config = dict(
    d_mlp=2048,
    activation='tanh_gelu',
    norm='layernorm',
    norm_place='pre',
    positions='learned',
    bias='all',
    tie_embeddings=True,
    lr_mult_o=1.15,
    lr_mult_down=2.0,
    beta1=0.9,
    grad_clip=1.0,
    batch_tokens=[65536, 131072, 196608],
    steps=10729,
)
MLP neurons of a small language model. Each row is named by its layer, matrix (up: input weights) and neuron, and shows model dimensions 96-287. Each number is 128 + 32 x the weight over its row's rms, rounded and kept within 0 to 255. Numbers have three digits each.
After each neuron's rows, "fires on" lists the tokens most often at its 100 highest values on Wikipedia text that the model never trained on.

L6.up540:111075119136129173125123124143118145151141104153131122136123069139155069075089122054106156090094062059119100104157163157119099106125086217119095112119143097135055163091070105115131113137151157100110154127147127163145133123045117159122128136106112139102130155094122133111108151138140170112110129207124128118128141151137200190109084095119145112137093186100128149098143123090172122139127146129117120125166148142133123072140112119179111057105173116093122161135167134126135146078090119088119183129076115118090129171137177212233115112090159087168100134109221225171136132138155071118
fires on: "1", "0", " (", "–", "8", "7"

L5.up66:129114112114091162107116203122119169101129084124144159096148043104125116130129080162138126190116150099138122156163145170134101098103195169133160146123090128150104141134143146213131060101134160108099116090174122165129122171156143153096123165138126120117111150136186125090217150194130130118159069119120137156154098187108085092122171120203168142129129149117122144127157204110131099161139139086127099218091138082155165144068145200184120117101144085150122083113146190109138109106136110102089116102099129132129147129154142128175162096075108151135100159147128160123154116158160107157
fires on: "0", " m", " as"

L6.up785:125105108120089132081131134084098155094108116117141149111149136087178114167127143114120115175120159092115095114137163161148092106140146183150090127110149092172147126129106067134183122119125133145129118123210126178124139145138125131198167087158132141185075178114127172129122128163162128121117108112084126117135131171133130119161175121172151121098085141164182120127148139116104144153134164150144126124096180107142145101053164231111118112110119141120112129150127127101064126105142081114108185182112094146157102156140073079123089138201098144114157134085083105205122142116156122106
fires on: "0", "9", "1"

L6.up595:073206130192115155140120115138076100123136107134071119110099127124139167135127135088110133190126160104144155096095085198152102165097144144100151160190149139121103118151141095158100151104169152125119192099134105115072161170102097156100082116110123124111157174079167112161083079169120167188180105152063085135123088173115134109132097135118148198149136148137116145146129114120109118116130131123121203093123149106134097081192132140137149164071147137166115096154164098125168136010058164127086099135081205096077181165157120133105099154166101073124127164169118162121071115116143128089
fires on: "-", ".", ":", " not"

L6.up1957:187117153075171086126144102145194145144168081113158094115158096118153125118106108153143099062063127137163150102157097178144047150145116191150179160136171172186125140143130140134085091138144097122141123164116109136092086190158135160127116106156149101104124130128122116102128145140139182146133110135071202123200079199108158130127119113060171115186112120121099180178111208174112122119101105090107155170116105052131123127079134138156150075136119155152121110119163155155144125090091125143097129082107195198117148132118122162127100157159146166133140127106098179106154150163163060140
fires on: "1", "2", "0"

L6.up1086:149091181127122146079182137169095189077146158144083168158110089108122122090147085131115117152115115146160057149061120117095179104149102097171142097128134076127109156142156104149097152155140115059124107084108135108119078121162123129116169132092130128172086075155109109130179154103114142080066080073138115136134202160065105090058070023169143091092143089088160103121135136161094157129140134145168179104192155137182103149162204145080204172108121112069151091103174116111122143193141117155095137173119132145101113134143104129119143160102182094113124136155091153091137110132139102119
fires on: ","

L6.up111:185142153156192162141067147136141167087125127112129096105130112168158104133064115095135143111105142123114100110106096155177106125097087255162087139146125117150101115157155136053141143112180119151124151074077081126161180163070109159127135113116124087120114146167114133114131154076070108188107108125137119136137159168167169124181181115126122124138118081071120131109099149133138142068144103144148131077132140135098079094130112164079157176128139095149153132141137148153100068124193158199160148152137117165142148162094158149113139083088113090144116096134116098143110116115120126183
fires on: " |", " ", "P", "1", "-"

L6.up1565:119146189160123148113095126071171121116135114114099124178135077162136155125144133129110087151159141107135118120141128096096192139085100130112112129182140081132084109088092106115190136102088117096141122136141153127100133086095090163124111178148136143111205118133116174113090082111138074101172097116106114139126135130098042177113136167138109102131118147143093144135244088188142075130118109127125161103182175076138124159103104063116158116157176100154095111195118120149168060165117196110145109145104172151107129126086134134163133137169118099120127123124084098160118142086065154141
fires on: " in", "2", " ", " some", "0"

L6.up516:164166162072116094116084148062122102119185093139131126137133132122170079127140128107156136079092132135152184132205104165158080166210095124107100122153144147155139181142103180134081171113168184133143160114098086125129148154154150070133125123158081118097075164070136079135102120136178158143112200134120101133108108151158161131158130132162114145179183093108136155144114144169166072149131055182104160123127097103104088105067190141146080111106140153170105094130148159089076157106100143114072184137129152141165085111114132138198159163186108157132106111148119187102127076144132161032
fires on: "1", "9", "8", "0", "7", "2"

L5.up1718:160172122101184103175138121116106137149129066129119144158157132169202044087146127188091120152102145134122180127123119164101085157168105142165157088095173113088105179147138094154070089149145151094154162178147118125126105115157155172108127127133158079171150162073171127131150103144100171112135126157144149077163136227080172150093113106086161134104126109146113134125090184135143125166094076170104131193141124106160146089090127101185091090112123099159149131106182152150104101113117171115134144106068133172106142109122129120177114141154112099123139134123067142106158124107120136124
fires on: "0", "1", "2"

L6.up1315:127114141046139099171091158132085168132139115157129156115151098115102116100095094147105146103124135124096146113180088157156121127188127185116085041211125129074091133124121138152118136134128191109141142103142139198116154146138045130150075145066208125153140169108110094122114074140154169164079153117160150140141118169132135156189124141143168147175123116047087112162136142120173150091131105116130159121138114093162139096125127092176116146132170154133138144171150145180092143109129158097161194144127074143167129181113139128143132124115158098085100115136162101162126120116093182173
fires on: "-", "0", " died", "1"

L6.up224:131125163127125128060089120184111146134161151151091103190105055094143137119130126126134105161127096092152114116056113102149169119140112110164197142136125101080077135119166138152050063112148139125136160116078137099100107093203160093128151153126121138137141049159113106128177139125111122053109059105175112102167181150105161118110099117123086120143141048142141128103134129152062135156079136169153205087165117168157078143085149161081154126121100102080149148147121136105100121127139095138146145144077133177114178168129118147117111159126159136130056123139124134062126165128128138105
fires on: ","

L6.up1272:106146156144143085074139134169123160180176156148102107110136052113154156095177094108143133135108075099161127112080098105135161063117130119136125123125104156065082136122143128154123133120114154086115151089047146123143105118164152180113190135178176065158112058150128137083142150166131163075094083120162142058143163143141156092132122133069152110146124121135210120095124092107161152130123157130130195104215120144161132127127103107115174190084157070101176100141130126120096093135158102136103051208081123090117141134129066158103139169079148126114049116133133102049141119149114125111
fires on: ","

L5.up662:169110091151093115120124148126072149165052127142155085174128109095126124113115071142152108114132117158154190107082124114175081189156145095146098075154138086154143138077143111122134086096186125093170166132132147152142140045138120156162185125110114134122139180175089089152121133130123104149129134164143149191170128125181140070144187092122141104105094124103155191138141118131132154176143102122097183131094094167117129081111113134095141100095060112109183118096147122156074165042093160133129157169160091132082176085130174141157120153147125144178081077108096154117188135085081171139
fires on: ".", "-", "0", " not"

L5.up1812:108098091163098124144153222163138109179133209114103144117101099101195109162157099122100144141150208112147124198106137098122101159114157102113112147173118137094093137120165154116096188175144139123154071061113139110162125100078099166130099116131172136134123145132067072157089136122138124125090144119159128136144111153100166099103127109098149108074171130091111185170137091106101091136089096145094181180065107181166148183129159140124170150168150091129119127142176087135097109100134123137205160149139188096070117150143112126127131135127131139137159102071130131160147139163107103112
fires on: "\n"

L6.up834:146125135139120083098137115183165122100136156100136121042116098101111074153187153139131133045163148116117114140125135100108075175190130093068121064104188069100108174126158184119078119107114119074159110119109077140080158117149121167088128177165158167122145103164113181111118184169094160109097116120162133186131139165056113099171090059097139147129142057108114153145162052090178103096131058165103168106189137134128131127168192148108146169153135072160117140153119143123089124060125085093140165133132144141143070111167109099184119147151129114142081082090133105149127099140147086091
fires on: "\n"

L6.up1763:164175098093089063090121173107130116103140105102101110103125148146156119142038159118208138164097206079198054123140135155128141169107097140105071100114162162165134143111076160143174068120111145102086162159098193102148075115138118156162091158132106088088114097131196125123076086131133138073169119059120110081112148105094126131119099110106148088168135103134141114102158129192137155150071114102143144157189159131142146109184067068149149127140155122130146110117082084099150138102109115120124121117094143130118157117128126163218120184166074166098151113070139135077089091103099148177
fires on: " in", " at", "/"

L5.up1637:124123155180136172142166165065109152177101216149053130087131126121192130133077135133147146147134117176133124150106093100154120124129166123078117114126184113099082119118201197042146061166147100129121140145120090094110144095072143109195071210141049166170095141167124066110124162123113146144081130153100203156142102133096116115137086086109107159073134134111144127195150162099146136077137158108129090120181153116126105072117136091155086079082141133133055112099077159120171115086136186090124085103126085142124129183123146110117162094119150103149175104104133177134131118130129144177
fires on: ".", " (", " to", " into"

L6.up1959:133105127155138169133089152091127137120173146103040124107107064119161112181145115137204123118126143099178095119144075219146112106068160162133104109105173082077148151158126109033167070152099141131084140091145090111148146133090066114209119136101107096179152127143195121150131080104100147148170087119086104098133067181110092091181152120136074146114145106116122161145118141161181112086108120157107170104147127138199095089109115152107128138050177122096158109202141117106205157019113124106117118098137128182143150195177131146117119162177129134156087072166096106107136127125129148130
fires on: ".", " than", " and", "-", "/", " over"

L6.up474:174120154150135121056053139134119200133176168160127175175099101126101167136138111146124187114149138163136139143155200143182094126134148098155091148141163145072110160156161140145084081135133149087119110122083150120115128140158127116143068143153160174182122130153193111183169165109095109093114112119104142154107168137124120079155086050169116137052137169099213118096217116120050148108096097154108125200139129068138137082137191143062175098197148087083146184136133122120133106145146111143107149097086136101105109113082120115138106161108161121110158077121096107155098143094108081145
fires on: " and", ",", " et"

L6.up319:151165140132167146148157109104139211144197149119107177100154120155117124137138158153155115130141102101102121163139127174122135111127170137116148111099097101112089108156122141123081085144153150133131167163110110126098050104152166155127247140104143147129156131133137112161186150113092095135142158167096114157153126116055113188131150165026123118109116161079067122115098093154145147097157069163117153101095124101177105134118091096151115104193152155161194117161150177159126088042121140142142128146084090143035120139160129128151069207116071149111089149147064126109187083121122120094
fires on: "0", " known", " one", " due", " dating", " some"

L6.up1342:167160174148117163056155126179122155140103122113113209128149116142132160145110103186117133122170139129168122141139138116160084097136132091156151094169115120090111177149171122178131106076200128086143176118151115121150119140148104145156154192131149106203156094159096136154128165154107095141163081100156118133111137164104140152146106071166091065098111117145157043080124121145121135139105154063118183136170198063147177101168132180073119112127125097134144096168111091092181142099115111179124096146049111159115146116148108167123143158128135108122132139118150119160175143117125124114
fires on: " or", " and", " played", ",", " in"

L5.up793:110149128138127113180119126116101126189144162114096077131120140138087171145112139129109089158134150147139160127110144140127114138112081129107088128174112125114150118129147127106096105133100128159115153125106103081170100097109190125071118058153092105163103124112154150161132120199067141138149181128085173107187105151122119135156117176079151132134168106136107118165137126072109103125114096215059134158157091085072121107104134178182166073106149097171045105101107125174127082111189163126123096127134107216038179140098054116124140115128106088137115093076069160131177157097090118164
fires on: "0", "5", "1", " (", "4"

L5.up340:066145109146155102098116116129132142124138150195137113141140101145131099092168140169148138135160158106118116158166198122092131093096143056156090122127068129127149102127141128107127117177156107112112130155103116127151211127092137136085138118097130129173113095064139178102123138135097121181147125143116098070164126173085148099202133197062123130166113094111133109102103109112102126095128114076094184132086117135151097108144109111146155151115117036189105167074101138140127117042127126135158077146099144119137154135104151110156132099155074129134111107157109105150132130130163127133
fires on: "0", "s", "9"

L5.up237:136132144081087152145106162053124130111143143146127142138084145170165133133147123105157150130102173109160134148110095129152066096168154155066171080103114126186134080086125112109153110072167187095106136116074147133132074079123109128069145145134121089122109131137192145172111087140114126134074138092128081175126147107165135135086134114104072164139175128162123143115180121130108089112130082104141158134142100089100120179100140081128134158167176125096112122152124181115099153147098141103125159170170082103154164103104109122126095113165145148108134067095143122166017171102135147166
fires on: " in", " to", " off"

L5.up1721:117117205155040136109157134097153146135162116168188125102130105084149133141099137145103120103151111120142031135117071104149151083099185118153140111135150125081104149041105128069133149174130174061106101130114130141088136122082119119139112111143125152121119141133094102134119151103133068197084113178047111093120145128196095086185099125122096184103141106137135122174178142102093143150160125100189162138154110106087136120123123069131076170098123127141132077152113219043108103184133141122102070169136134090144167190119120152155150111172178207098148147099118147110089164134125136137
fires on: "'", " to", " their", " who", " would", "."

L5.up1067:130147155141170119180146166131144162189145114143146076141101156094126144117123160166115105170126152105116230152149127121144119136087110148155112083148099149143125157167177140127092121123082091106154152217124129089086152102115117152078099109097134128198150102141139086177147120149118119129166141097100178061138146158097196077142153098094138075084118081129105188107118138145203141177082058125104132133145142162085149082111071125173130140131090088183140142121128162138163069105104189111134111143091114196052141145138106160104126156115095154171155078138073078138172090108114125158
fires on: "0"

L5.up1185:173189111181165198149169132169099118097129111085124114150121123136128162171134057119164163124106165161128135166135124119099152131058163167073183111152150094092078134113127080126145106155144154094146128114132110108065166114107067136030128093126138152157130148157125130184146124131147118115120087139105153196121132142112105131150100099110092160192124140144106157108108085135092136110109154176154160102113075125119113129143114142113125111102106103129122124176134154098167155111115123144159061132056131102100110138109102116081137126173113141102143110117106168062117140125146150147
fires on: ":", " of", "-", " at", " /"